python train.py --init_std_up=0.0148 --lr=0.00772 --beta1=0.95 --grad_clip=0.5 --schedule="wsd" --final_lr_fraction=0.02
MLP neurons of a small language model. Each row is named by its layer, matrix (up: input weights; down: output weights) and neuron, and shows model dimensions 272-399. Each number is 128 + 32 x the weight over its row's rms, rounded and kept within 0 to 255. Numbers have three digits each.
After each neuron's rows, "fires on" lists the tokens most often at its 100 highest values on Wikipedia text that the model never trained on. A number after a token or word is its count.

L5.up108:155123127151125136102176152078141121130154144083142158140153106085127214087119188148139106151114162099163098063180103186101138105098112139145133134127156097090165154087174149216129113181189086174126124158106140130124155194156088158097117095105065140117150221146117218114104115152100092186080147144135125146102192097112128159128103122119079087145093109159172153083150156125146136120131
L5.down108:062186131111128138121139144113147144175139141196125099056125106175100153122106149129188146142082177122126153094159124198119106121143123083133044089144114135117144105143159158164106167176071142122138115079130150130149128169143138110105116138168132111123194106135173103088103123119181132111143080172071102110098145135116099177153133115066118138086125109113079128084147120102004104096127
fires on: " |" 31, " to" 22, " and" 8, " his" 6, " the" 5

L5.up1767:152134121096192094129058114178132142128093122162115054131141110080175139133108119121141161126074136135112117049105156138152180113144154162090133159116165173085119079119168103099105153157084150148206074146073106141097109140143139162172093133104103092131119183159130152142148163082141117131129085115126094140140107092100156111120096129082112168132181060164127113118141093147049139118084
L5.down1767:193132075133107119110137154115170130054090116127091116117146146088132166098153118128140075111138109118104117121065144114096137136122087116170144071114141128065146123105116119065153119098166130117185107123197143167149076117148109119176113102159148049141128154122150186160119124094098134094087136122141152106143094137141159129076085131106136151181159117132105137115119155098101169116133
fires on: " in" 31, "," 23, " In" 6, "." 5

L5.up266:094108113120165153176088120111065150120162167107159154143201091172098101145170134122056101093206133144142182081207158140145107142081137112155142132076149151182118101079075070124168155110105087137108123187144125102128104203132089118125108113099114117158141197140118143130116045136098121080137151164121096164156069124107103181145097140119101105177122096166143144131133157174166102130122
L5.down266:152149171156144102172088140158146130116105174126132114119166101106105121127118137134092100166102123103207126155154113159177085096155084109108139178090175143114122171104135123106150154146128121124167152171107108145111122102137165168153125151128130131095149128164149175103134126078079078122113123086117111123107111073148117183178122107138086109101153171089148155066150126123212126120128
fires on: " |" 36, "N" 11, "\n" 9, " " 6, " $" 5, " Kat" 4

L5.up2365:150139195099118162148118116140136149126118137104136067124152089191196132103120127081077185085111153149097106125125129136113154126139147178128110152125095081150112130154080133117119130118140090111157124149124084134062106190089121098087140109118112141122103122128061119224132100201065134156119110189168102132177105141153141136117133167110180107134152152161058070144162100106102085095151
L5.down2365:117123116135115093177104135103118143107125130125100145145096103118142169166140151151134174095138095162130148128154125105088088129170058209106119108063110076070096107119165158117121103115125099179123179169119214135092164119141147138143154092095136119127175086108128128119153080131128170153075135098119120054109091163147151184107112170124199076181104158069103163108103181109135145083119
fires on: " (" 23, " to" 18, "-" 6, " for" 5, " him" 4, " \"" 4

L5.up2311:094102140117093138131134103082144126103175053149190088138149176111116100130115117112173154163099139190102122124152105225119104167118175139165143133092115162157144123156144102070092072122076065116107153076143055109150134170128120136037095097139135088113185124150075135138155049182112131101139113189144087137159094056108112128126163105150112139147124108155128132131151154134151160129056
L5.down2311:145109076177184124111171105132122057133120095147146126135127136067080117144150094148184156143121134095192138105192115124152138145068088135114118142127140158138145138123135085153113089185143140085075121138106148102083138161143106130095122136083120130157122185192111109118153060196114131082139127159115139137129122162166158145135109138138128199192137086141084138118127116155150096161141
fires on: " |" 49, " " 9, "-" 8, " (" 4

L5.up2007:089125063120076077139123111159168147036089098111090155176127136255150173161101168115164102185136086138126130168144164062093152186139120115117085158111198179115117116138137164165110115075137140087162048150221089114117075225088148154070175151154109104166093117081125112155115111105050111146126155142143092151173127123098106085119179148115050172146116130129133099099161087162127079100143
L5.down2007:115132133114142108103103093089121120109113138114118144163154195148161123153143119169086130085075221197163149135124087120117130091102167146150140141127195113162090134055116133100161149140187168118084071129120120079114133131067215091148114121108151147111120114128176074140116116110132115097101132156166174171107106176167087112068152126097173077123116127106142144104122186118089143129059
fires on: "\n" 87, "hir" 4

L5.up2265:184166189113148082093186082130076096158119122169121157147107120133145121149141092157153139116174150146066138103113112154164124092136169083071196163092120119179109119127152153079126164186134116140158078174121138157159117125103146133145115086118108084158121117123163126141129158113123170101159139134182164144098184136148131133107078158113112128100067038097127099122153148155125119146143
L5.down2265:153091083118134180151131194036140145142123108120156140056156115178104053103156174130065155155137085191094041129146121041138127144089055111102123132117125151118126064167158113161090133140168135138159088105073166107104082147145160076127116115184195136122158166134177191103103091103163111086100114166117122151081143134109101159147139131138105090113129094132147131066080128146089131154161
fires on: " |" 50, "S" 4

L5.up3378:119100135113146113185176109148157159083190046171168142155128143093135188119106125083127107146099143075133164135142107117157114104184109102131116139081129161119120161181068099124145037134117076083103129140145109087141098078089114172117162124158067095166138046132146111133172202106085167128140109153140129137192079116084149107201153177137101135135120155193135134134142145159066122070108
L5.down3378:108127077151145156135155118137099159123145182034127114145131061114143144018146119138135122095103142091106155086155133114153119167161127140086142097085129075088126116201067124139159131157113115131096152166161118155109176131107170135136152099097077112116119145182164132114163128099178126110101109114135146107137071144150165134089109129100108130106153079082111219122188129135110124097177
fires on: "\n" 40, " " 10, "," 6, "|" 4

L5.up3645:143152152069138136157119079192111159140124117138139134094131163150085167138089155171145146185173101176118093119127201120115136127135104108039090105159115070130065151171139114170181145099211111142092150122177137134117147088129137140142095164135103111131139136123173118131066097139109135136134120140158133190138185083135101097131167118156114133135160095177069124167125159171120183098147
L5.down3645:076108124136157140100115212127090139136139154105141095110188182148123126073116129087164096123117100130144181162132115132138141136129117120172127084151105078153172143192122120114132204093140127116166088152165086116113118080196157143116071111124189099096149155153148136110103110151165150128068123148161118105169124141138143161123101133119146120143162131153137124115108081139119131113071
fires on: "==" 19, " ==" 18, "---|---|---|---|" 10, " ===" 10, " =" 10, "===" 8

L5.up1679:158081158100097134159161121149159122106148131159135084115108121126067179128103109135122146099220099093129123066150074171122155108099195129118136134088131135185148113161157138105134065160132076119157126129137060105145162109169186143159119095038097116125104141116103120185109082106132138137103190119136101134103068178152150096119195126163174078135111160136138138114131158157134074157089
L5.down1679:086091104146134147131168108149120158125134108100124165177106131073144192190087126152113219140134161113152110168094147107106121098103099077114225093141173097094087108068143127138141114129132164104140155068126196153103159134121126114136086150095138152140158115176092133123150136135180159113145098092118171196079129101096130144161148138093160050133153117118119178179108135157155110122174
fires on: " " 24, "\n" 14, " \"" 12, " Dec" 9, "-" 6, " (" 6

L5.up210:093104166183151109105119154135202131118117101151094107103110120101109104210101145120153128206069138128107177097104170138110152104099119112034155177156134146153106108115151113148101152144104159071167112131117102119119113163176098115118068142121107068110103094154130102140133112128104114148141106134107120141104106108099117082134169135141148140153097141135154121083136122094111132130143
L5.down210:152132139144144075167079078135111160050162115130125121162094097135165131124159079138124140160090148110129126131107138104093156130171174112139166204112186104142181157224171083113152102097183138173190092122196122231131126109086093104150107113132158108087114106082124112092111127167112170143104203112132169183136129141143146146127086153156096092131148128136145201092125096122171087148198
fires on: "." 56, " the" 9, " |" 5

L5.up1535:113132122194115146108164201094132107113127076176147052134160134139154175110099128157186099110177086124165119136142120107100129059087139121121103165149150132086176186184154064153123169135133137164116144103112120125080132159145094135151077035114082112135119154103110131131130166113130173182128084110138109122063083118172182150142124141187107135149174108157140040157099160202133100085096
L5.down1535:176106103077138050168097148148169123143119112105069153110109134121035150128164137112085097176152149144173147140130118176132130149124156183206184021126133107110087074132122130097109133155114093112098161194107125131112145036134128100137109187119148099140193077147182183113123078097128148132086116143099154123114103155127098133143097182137117168188145132173158124139094159162125128157080
fires on: " |" 43, ":" 7, " +" 5, " in" 5, " and" 4

L5.up3480:090121094118082152108072153129129134052124093078126097146118150098111143116127211166059071176110179183158140143132180128168127149119151096129110112170077128151140137138163102151154137143138190180106172220171084098095134125143142101090116188090134165104141096165196151100068144125076138115145110139115125155113116118106122136122116156152103110139109137120132118121140128117129159132080
L5.down3480:092081111154164082185112148106099041146144106104205110163122142126122069111118182143126132134152081105142171122134148114124048157123136115107082140119139190103130135079144154115109111113113107110083153132060141197149109149099150153109036109098139104135074101138127215149143133130146113102093120055128095055145138086174090169127134143133199070128188175111128161166127092162158148145134
fires on: " |" 69

L5.up2987:141147169131203076103169199152109193116078137192134146141140161093161142087136097146108096161221163139154116117110142113114175091122142136162141138182087212116110114099105098212103095198140142105115108128118143171167113157133101128114144137117176087130095126138138148083204083121102127140155084171150106131115122098142191060150151110108105138165112096130162093061101141118128120139146
L5.down2987:104127141124108124082131109168110116102126159089162183089115141064100143104076115093142092119151154111127089153147128146069093131126133120169084147143127204072150113131209098149141115194117099099148143094109122174099149156098147129087140162156162141108118061135130124099112103148145093076124135124064164135158152171098136120144182079113133134101111117158104157100191133083089079135167
fires on: " |" 54, ":" 6

L5.up1321:140118181131159131138159091126130128106154138128182155125130138156065113178122168147130138164065176121215150141109112111125071114106141088166189140134085195163121126085140149090098141137146119115133119128133165170126115108089160116171130131140138109123133112202130128119127159117176143136115139105144122112152119149119113137205156199140127179128160109162178127114090032136124095111096
L5.down1321:109190145156149154201128186103095081160116113165108160106089121092136160120083116184192128144168125176106133151111173170171142099153103124139188108111130117144117105119142103096090144156083145089106113109119149101132121082147177098143101179089126111178081154150123184082115092127128088128161108109135111124144168152120100117149151098098118152158143129117110082146160155116126142075142
fires on: " |" 49, "'" 18, ";" 4

L5.up1644:178098181112144136128136124114105136112098175194067080111131128052095191110109133136165095139131165236109117179100095086133161112076190142111179121092094153118156144153073142122133163076107153110098183176109154076134106106124165169110128054149065065086124153114154178158141138179098159146150140163132150139143080138147151123173163144103092155152113127131106159169123130156119146115058
L5.down1644:120106136178106093136120153106151187168118145104129055112122124157103136121137187074147130134185181117195130070119156091097160151124145079077165161127107134128097097133125101133119065163116145074141113162110134132065134137147132153127055100128056093154168161134092094203121140153097072177080074096158106106153095149157116149098068099154119147184046099108081171106079189124093094100110
fires on: " |" 34, "-" 18, "," 14, " and" 7

L5.up4083:159131136157102124126137140123139196117073126130138134090069125152123131166127110175090125167077147164105150120119100077123151086133179196173133026140066118169128092168166151156094121127110190082075187106123120110119100092141128144173152074084120131147093110157174112122059166106113114106146083150070187161204163128127140179116088141108075081210104138163098141154115090135087113135183
L5.down4083:130089168124073186112178107108071159136104138111135147132123121095117094129129055090080106090081154197099108123138172126128084158071132157111142152097148121148093091112109141129134092131171132129117139108118108113179113182164127199137125149107120090097124141140153128064158138044170105123116116067090102108143101076155151147122117113175077155138114131136141132122066117125122124107061
fires on: " |" 50

L5.up2046:144143128081165136131076107049147044089125130165098146115144150118179159140074199092105095135101086208219118084090157113109146139089162146161150110128112111179113118118167065163109097169127141105174129146117103086141167163086115132181067106170125077145128122125172164134083164144091142169109124162137126162154103092126127135141141082089103164095128224112142147093147084153184128114157
L5.down2046:120103141168139151120131127211153088127125144096135120109136180110125084087099095166156114097141087106151167056117115119118172170084160138099195124118127142160154139120102141182118154147114130177134099077162160167144099125113118131130132127082109137095122141147121144170122201138118153153152121131098130128167149126127113142106147080165120102158121143107183108173171108146161108074090
fires on: " |" 38, "-" 9, " binding" 4

L5.up75:112131141091212141101129171131126104099135161145100080137165129123135131109088121179128150159165057143138112195139100108150120137126151144055139149136119138108155154100117158132135149132124151123137098155169096171118139137109180149087143148068099138125095124120117130140098125152132142125093067129168149119183109105171162105145156188115194191145102091183143110172114139160152125165089
L5.down75:170068099169094178150173104086166178139116112110137114104095096064095142162152131126084157135129135145155196106111138115103069099167078124128147147103104114044141165132131102123133121144143094160069129093086114089131093167191127078156208113162097121163136094161157044196160112142128048148105152151101162132167108123071113123131110150136121152213130166171147177097113105107101138079085
fires on: " as" 24, "|" 24, ":" 5, " at" 4, " the" 4, " |" 4

L5.up2459:098145118105170103150141169123071150071124107161122102075145147127120140148141112173082109142120132157126103121151118079097086122127171054124141133136109190126136169121128087138079118128136130131127092224133145136088128141106147121142118064124107086141123134156177135125178154126123099158109106123162134082118140170120097140152156091067149154138169065096137095142151121097143097141137
L5.down2459:141122084139081161082099125143107140132122096153193069108123143125086139157088125130133070136128137119107093182125145175136098090135181133126129150171089147094175147118168111121125161118120115170130147133146116148138117147086125179098108220071127117116146096149112125072115151157187135130114094120119121131109152120060080105190153101154107123132152118118126126113128123117143128172091
fires on: " |" 73, ":" 9

L5.up459:152106160115114129092146082090151138185107061141162123106127157101174144141154168139142113178098147160140192178127145106140187167205152113144119164167105119117191161117120126079144189156163093163113134113168113159099148107108095123099087188121126100118087133149133107092091147130122162160125069087060120138133131080161186080115089126096172087146110134115137114084116049134099134122149
L5.down459:137145121119127093135140100150124138120092109181028094188134162139109088131157135108177109150174112165168111110147134123128138147171085159114116086145106154074126118085107150135169221152104124065114147164111159152119163129122157119131149126055103085153109099126109060082151206106109099061184080121156123137108104116135091070132143139101089118126110120098114151138104112055083104101161
fires on: " |" 35, "N" 16